config = dict(
    n_layer=10,
    d_model=192,
    n_head=3,
    n_kv_head=1,
    head_dim=64,
    d_mlp=256,
    vocab_size=2048,
    activation='swiglu',
    norm='rmsnorm',
    norm_place='pre',
    norm_eps=1e-05,
    positions='rope',
    rope_base=15000.0,
    rope_fraction=1.0,
    qk_norm=False,
    attn_scale=0.125,
    bias='none',
    tie_embeddings=False,
    parallel_block=False,
    extras=['capped logits'],
    init='orth',
    init_std_qkv=0.0258,
    init_std_o=0.00578,
    init_std_up=0.0258,
    init_std_down=0.005,
    optimizer='muon',
    lr=0.00573,
    beta1=0.95,
    weight_decay=0.038,
    lr_head=0.0046,
    grad_clip=0.5,
    warmup_steps=200,
    schedule='wsd',
    decay_fraction=0.603,
    decay_shape='linear',
    final_lr_fraction=0.05,
    batch_tokens=8192,
    seq_len=512,
    doc_mask=True,
    train_tokens=89370000,
    steps=10910,
    dataset='wikipedia_en',
)
MLP neurons of a small language model. Each row is named by its layer, matrix (down: output weights) and neuron, and shows model dimensions 96-191. Each number is 200 + 30 x the weight over its row's rms, rounded and kept within 0 to 999. A neuron's up and down rows have the sign that makes its largest values positive.
A block is one neuron, or neurons of one layer that tend to fire together. After each block is what it responds to, as a language model described it from the Wikipedia text at the highest values.

L4.down23,171,213,211,160,194,235,243,201,141,167,193,232,204,191,198,213,180,222,210,212,212,215,160,237,183,205,230,161,205,183,179,170,311,184,196,212,191,165,197,181,261,193,206,164,196,229,215,226,178,180,254,165,226,154,221,226,194,194,185,180,243,230,218,171,204,261,176,174,185,162,212,165,249,168,214,207,171,184,226,233,206,202,219,169,166,189,156,233,195,208,205,205,173,179,214,201
L4.down29,150,211,172,172,179,232,247,225,221,267,169,185,159,170,196,224,215,186,167,199,258,217,125,190,198,241,233,169,175,237,210,235,162,214,187,167,228,212,215,248,207,189,214,131,212,182,181,187,167,183,203,257,239,185,213,213,124,230,204,184,135,184,182,203,223,196,191,199,244,207,223,139,130,207,181,152,193,270,218,249,203,194,263,157,202,223,233,216,172,185,178,259,190,210,233,233
L4.down62,200,142,219,232,209,230,220,195,207,168,237,199,196,177,196,180,170,191,192,173,166,197,180,142,217,243,206,148,248,248,126,196,224,212,188,201,151,194,246,238,166,171,246,201,152,200,176,234,171,185,181,209,192,208,148,167,231,243,242,219,196,268,218,217,174,231,183,182,191,183,171,208,192,229,203,174,280,178,164,215,193,277,211,220,145,195,192,186,211,180,217,154,223,198,190,204
L4.down79,185,242,149,224,203,221,219,198,171,231,162,202,215,183,168,187,213,206,159,217,179,208,199,199,170,228,221,186,206,178,216,150,186,145,224,159,225,247,196,218,192,127,237,214,202,209,212,230,205,161,153,170,180,150,140,227,191,220,136,233,180,210,190,191,200,184,222,226,150,231,237,165,181,204,182,236,218,182,213,156,215,191,223,223,187,208,210,169,176,222,223,213,217,238,189,183
L4.down90,146,207,207,251,192,201,195,189,244,192,163,175,222,193,177,233,200,172,208,215,247,159,203,200,227,224,200,172,220,229,163,181,195,211,245,202,206,174,167,185,159,187,184,218,182,192,175,224,218,190,237,152,181,221,245,162,256,192,215,243,203,207,234,195,146,197,234,218,197,153,170,210,225,164,207,232,208,147,204,146,187,266,218,190,232,243,221,185,232,208,187,178,215,181,192,207
L4.down109,188,236,210,266,241,245,195,208,190,280,200,210,205,224,222,197,212,220,202,194,199,169,168,137,171,207,199,266,200,200,178,144,238,205,204,248,186,139,263,224,183,243,175,188,203,214,122,165,227,197,216,175,237,219,218,237,203,180,226,227,207,181,193,205,148,182,168,178,225,212,217,216,211,199,274,237,225,182,188,204,232,251,172,190,245,229,206,250,169,243,204,200,195,224,244,205
L4.down135,182,164,269,130,228,166,144,202,204,174,266,232,176,213,192,219,210,155,236,194,206,206,204,180,203,174,228,170,245,212,188,158,211,193,141,211,222,207,232,179,197,152,192,208,236,197,202,233,215,168,202,227,181,147,195,216,213,146,255,183,177,221,194,206,237,206,219,148,182,190,235,190,209,165,158,124,200,231,193,183,193,185,178,210,220,214,200,246,245,181,208,224,209,191,206,190
L4.down221,187,222,182,162,198,265,189,185,166,147,215,161,219,185,193,152,197,170,191,142,224,173,129,204,233,166,155,166,222,194,217,195,239,166,242,252,232,227,226,253,235,263,190,231,188,190,214,241,223,212,198,176,172,197,196,164,212,179,233,265,301,205,182,218,217,175,224,238,168,164,204,239,174,194,217,217,149,166,230,255,200,208,188,208,198,242,208,156,191,150,227,177,205,228,213,180
Mid-word continuation pieces. Middle or final word pieces completing a word split into fragments, strongest inside section headings and infobox labels such as Bi-ography, I-S-BN, Per-son-nel, Award-s.

L5.down0,142,191,200,193,193,262,184,223,207,156,187,191,177,195,231,235,204,133,198,181,194,227,144,204,197,218,178,211,213,135,259,190,246,281,210,209,162,195,211,250,209,211,206,160,250,198,216,217,183,201,188,203,204,175,247,126,232,161,151,190,169,224,196,132,172,152,258,169,205,257,201,225,201,156,165,222,188,204,181,259,183,185,158,140,212,240,218,170,235,205,215,204,220,243,243,187
L5.down123,192,140,194,229,214,151,196,229,214,212,240,207,228,224,188,227,185,229,238,198,237,228,297,201,203,162,180,220,273,240,196,228,204,221,218,239,181,177,182,194,240,214,192,213,237,159,152,223,194,238,177,214,217,247,280,133,210,179,215,170,174,222,200,207,151,181,214,167,188,202,206,160,172,183,161,178,190,199,180,181,223,193,190,175,152,236,198,204,238,201,234,185,168,177,183,168
L5.down141,207,189,94,165,225,130,210,195,196,200,173,204,189,178,188,190,193,190,174,200,185,220,205,215,158,169,179,155,176,195,267,293,147,153,198,214,179,198,162,202,195,220,243,167,188,146,240,172,186,206,225,158,220,228,189,210,176,221,203,158,225,200,171,198,222,242,219,171,175,225,237,202,224,225,257,187,220,222,193,174,195,229,211,202,205,170,204,200,206,178,207,236,184,201,163,228
L5.down245,184,157,231,215,207,204,195,183,253,265,200,131,184,208,250,166,163,187,203,184,199,233,222,194,197,127,207,173,152,237,260,218,219,206,206,193,190,200,200,186,174,213,184,241,194,184,259,181,192,185,180,205,213,139,202,213,233,175,213,165,187,194,194,223,171,177,244,246,226,163,170,118,206,211,225,202,239,198,235,226,188,184,166,180,175,135,218,204,193,232,176,193,191,234,192,164
Negation after auxiliaries. Mainly negation tokens after auxiliaries, such as not in did not and t in couldn't or wouldn't; also the byte-order mark after W in coordinates and mid-word pieces like Wallachian.

L3.down152,248,156,146,209,204,189,242,259,177,208,183,131,194,199,231,152,188,205,223,218,210,192,192,181,159,175,205,172,226,194,223,199,212,205,206,198,193,196,203,223,190,204,233,171,237,141,204,211,243,179,185,209,194,161,154,225,207,250,182,159,250,191,167,169,222,221,211,206,190,202,228,225,200,150,235,215,233,203,211,192,180,157,247,226,209,222,156,183,197,211,200,268,229,280,198,204
L3.down192,226,209,233,188,183,210,176,222,170,220,220,203,242,214,217,190,215,197,205,202,220,251,225,166,171,203,167,190,203,187,155,218,173,215,222,186,146,183,219,203,279,220,172,214,197,216,259,269,234,180,200,185,245,208,173,175,148,222,178,203,233,190,212,216,203,163,157,152,206,246,225,212,235,167,198,228,183,206,203,282,214,214,211,241,198,147,241,181,169,181,236,224,192,230,253,232
Infinitive "to" and word fragments. Mostly "to"/"To" opening an infinitive or sentence (To ensure, To this end, expected to achieve), plus mid-word pieces like arre-st-ed, stud-y-ing, wi-th-out.

L4.down21,180,174,203,232,258,207,219,170,255,228,180,279,160,186,184,202,214,180,164,254,221,183,222,207,199,187,156,192,221,172,263,205,208,175,205,204,178,172,196,176,199,228,214,194,206,175,243,175,208,168,223,206,185,209,232,178,180,150,200,212,238,258,221,195,148,202,208,221,224,194,191,210,199,182,217,236,178,174,188,196,202,209,189,218,226,180,209,214,158,191,202,222,167,177,222,191
L4.down39,202,225,168,139,204,200,191,228,197,172,170,144,219,194,211,213,172,213,260,223,181,205,233,218,219,219,151,185,190,212,215,200,164,228,171,141,233,137,183,195,229,215,220,159,238,205,207,212,144,222,166,177,204,223,192,183,192,182,245,132,210,198,212,166,208,236,223,242,252,168,238,152,230,178,228,179,182,193,172,212,218,201,255,238,178,185,111,214,263,196,156,229,216,137,179,213
L4.down103,182,152,185,219,184,251,190,251,274,222,174,182,210,249,171,200,163,215,192,168,200,189,245,194,227,234,201,194,221,218,184,198,272,161,210,269,215,224,172,230,144,222,207,141,221,216,190,187,229,213,232,228,189,165,269,176,180,172,191,213,184,229,192,183,182,181,209,202,167,207,224,119,184,186,209,170,186,196,227,205,223,208,182,192,153,206,233,205,207,271,158,185,211,284,193,179
L4.down156,175,200,206,194,124,185,229,200,223,182,259,259,185,218,227,198,206,174,200,249,179,230,163,229,218,208,254,222,186,182,186,167,257,162,236,201,223,216,224,183,178,234,173,194,203,121,214,184,192,171,182,180,219,169,216,213,177,199,251,211,172,228,172,188,233,183,203,218,160,177,200,232,193,178,198,178,241,236,241,234,203,216,203,222,186,204,212,228,225,218,187,178,228,212,162,195
L4.down172,176,212,210,160,227,167,207,196,181,222,200,195,215,174,209,218,168,155,203,182,168,150,192,226,189,198,198,181,195,197,244,195,178,210,199,226,228,216,181,252,204,219,217,204,245,187,201,189,202,190,210,232,188,215,187,240,180,205,186,178,234,122,235,110,223,166,177,230,244,206,249,191,191,196,208,213,186,205,235,215,183,159,191,206,230,205,183,172,227,157,216,208,186,205,204,180
L4.down200,182,221,181,215,201,178,154,131,216,222,189,181,223,153,227,239,221,251,211,203,190,183,199,169,191,216,199,223,162,200,290,259,142,135,228,231,256,199,196,248,236,170,234,186,193,192,157,171,193,174,201,197,214,179,212,198,221,186,196,190,193,184,205,158,222,189,233,220,212,211,165,147,220,213,226,218,127,214,202,225,179,195,256,235,206,192,190,227,177,229,199,195,244,200,242,204
L4.down242,184,193,146,234,150,240,216,247,224,211,218,145,207,169,178,138,150,165,210,195,156,165,192,189,169,213,181,155,157,169,193,170,219,173,255,190,173,184,170,266,182,216,205,194,210,228,183,224,237,150,209,199,228,180,188,221,187,194,221,188,208,207,200,178,186,176,258,170,295,190,175,203,198,189,185,255,244,207,169,226,157,192,231,186,181,211,201,222,173,210,200,226,226,229,203,235
L4.down250,223,157,254,172,128,216,231,238,167,186,187,248,252,228,288,235,172,221,208,241,193,187,208,167,184,226,196,164,227,144,202,186,245,203,176,229,200,242,244,202,190,190,180,171,124,220,194,178,236,137,168,191,248,210,228,244,184,206,219,223,199,220,206,220,195,180,245,197,206,197,196,183,213,186,138,168,175,189,191,166,189,251,198,198,155,174,239,262,149,230,187,186,211,183,185,175
Mid-word fragments. Interior pieces of ordinary words split into unusual fragments, e.g. Gen-re, mu-st, Di-ff-erent, ne-x-t, W-e-bsite, plus some auxiliaries like do not and I'll.

L5.down37,233,220,194,191,175,174,162,198,204,198,177,145,170,233,253,158,242,235,224,189,137,150,217,184,164,181,166,153,182,250,190,148,168,148,228,210,183,169,183,193,187,194,178,187,183,227,228,213,143,192,240,207,145,241,175,204,193,206,218,167,243,186,235,221,240,201,232,150,243,152,222,168,191,240,218,177,219,209,205,225,212,196,211,233,222,168,186,179,179,227,207,189,201,157,215,169
L5.down72,213,135,172,212,250,161,154,201,161,211,208,157,204,221,220,221,178,223,166,236,210,243,207,240,153,197,181,168,219,223,223,223,218,146,169,200,220,159,217,181,218,202,182,220,177,194,201,224,185,178,195,215,181,149,115,179,163,228,188,224,222,221,173,209,183,192,238,265,169,178,181,223,232,202,196,206,193,179,192,170,166,248,192,183,253,147,220,241,258,175,182,180,238,225,203,171
L5.down125,184,160,208,233,137,212,184,210,141,147,189,173,212,170,201,175,162,216,224,127,200,247,235,223,238,195,169,176,219,181,176,177,310,215,243,188,215,196,206,194,123,190,275,177,214,193,247,253,208,202,207,258,196,206,205,196,178,180,221,186,170,218,186,159,131,176,207,208,187,198,199,203,195,237,232,201,170,210,238,217,200,178,203,155,231,210,221,228,187,238,208,212,186,220,186,192
L5.down144,222,201,182,218,198,181,232,193,239,187,177,198,162,127,203,226,176,219,263,170,164,198,257,179,201,236,149,204,170,183,183,145,186,214,221,226,164,224,262,221,177,221,171,201,204,167,220,206,184,205,193,226,228,169,186,211,181,193,194,202,214,159,169,218,138,225,246,193,200,230,203,212,217,200,168,204,202,203,213,186,174,200,238,189,236,192,185,196,199,212,216,164,224,198,138,283
Section-heading word endings. Final word pieces completing Wikipedia section headings, infobox labels, and table headers, especially plural -s, as in ==Charts==, Honours, Bibliography, Starring; sometimes "and" inside headings.

L3.down140,221,165,221,164,205,233,220,145,174,201,186,216,177,220,181,226,162,182,208,215,215,170,173,237,158,201,213,213,183,212,217,132,207,233,201,208,208,231,257,186,232,208,211,184,191,185,197,243,208,196,195,175,222,193,244,201,161,243,208,238,200,236,221,181,254,198,212,229,210,189,191,209,212,192,179,185,169,132,200,240,212,234,163,233,248,259,165,183,217,238,237,236,205,202,201,195
L3.down159,242,206,214,152,207,170,219,175,181,160,233,217,217,162,219,203,210,244,176,226,192,242,184,184,191,186,209,127,204,218,191,179,216,146,157,224,166,245,221,150,166,246,195,168,179,246,211,161,234,206,194,134,193,212,220,168,186,213,166,181,246,203,188,208,223,196,190,243,179,195,223,203,168,166,144,186,204,184,212,219,172,221,153,248,246,238,228,194,190,164,179,214,213,216,281,170
Second piece after capital. Second word-piece of a capitalized word right after its initial letter piece, such as F-ed-eration, Fa-th-er, O-th-ers, W-il-dcats, and middle initials like W. in names.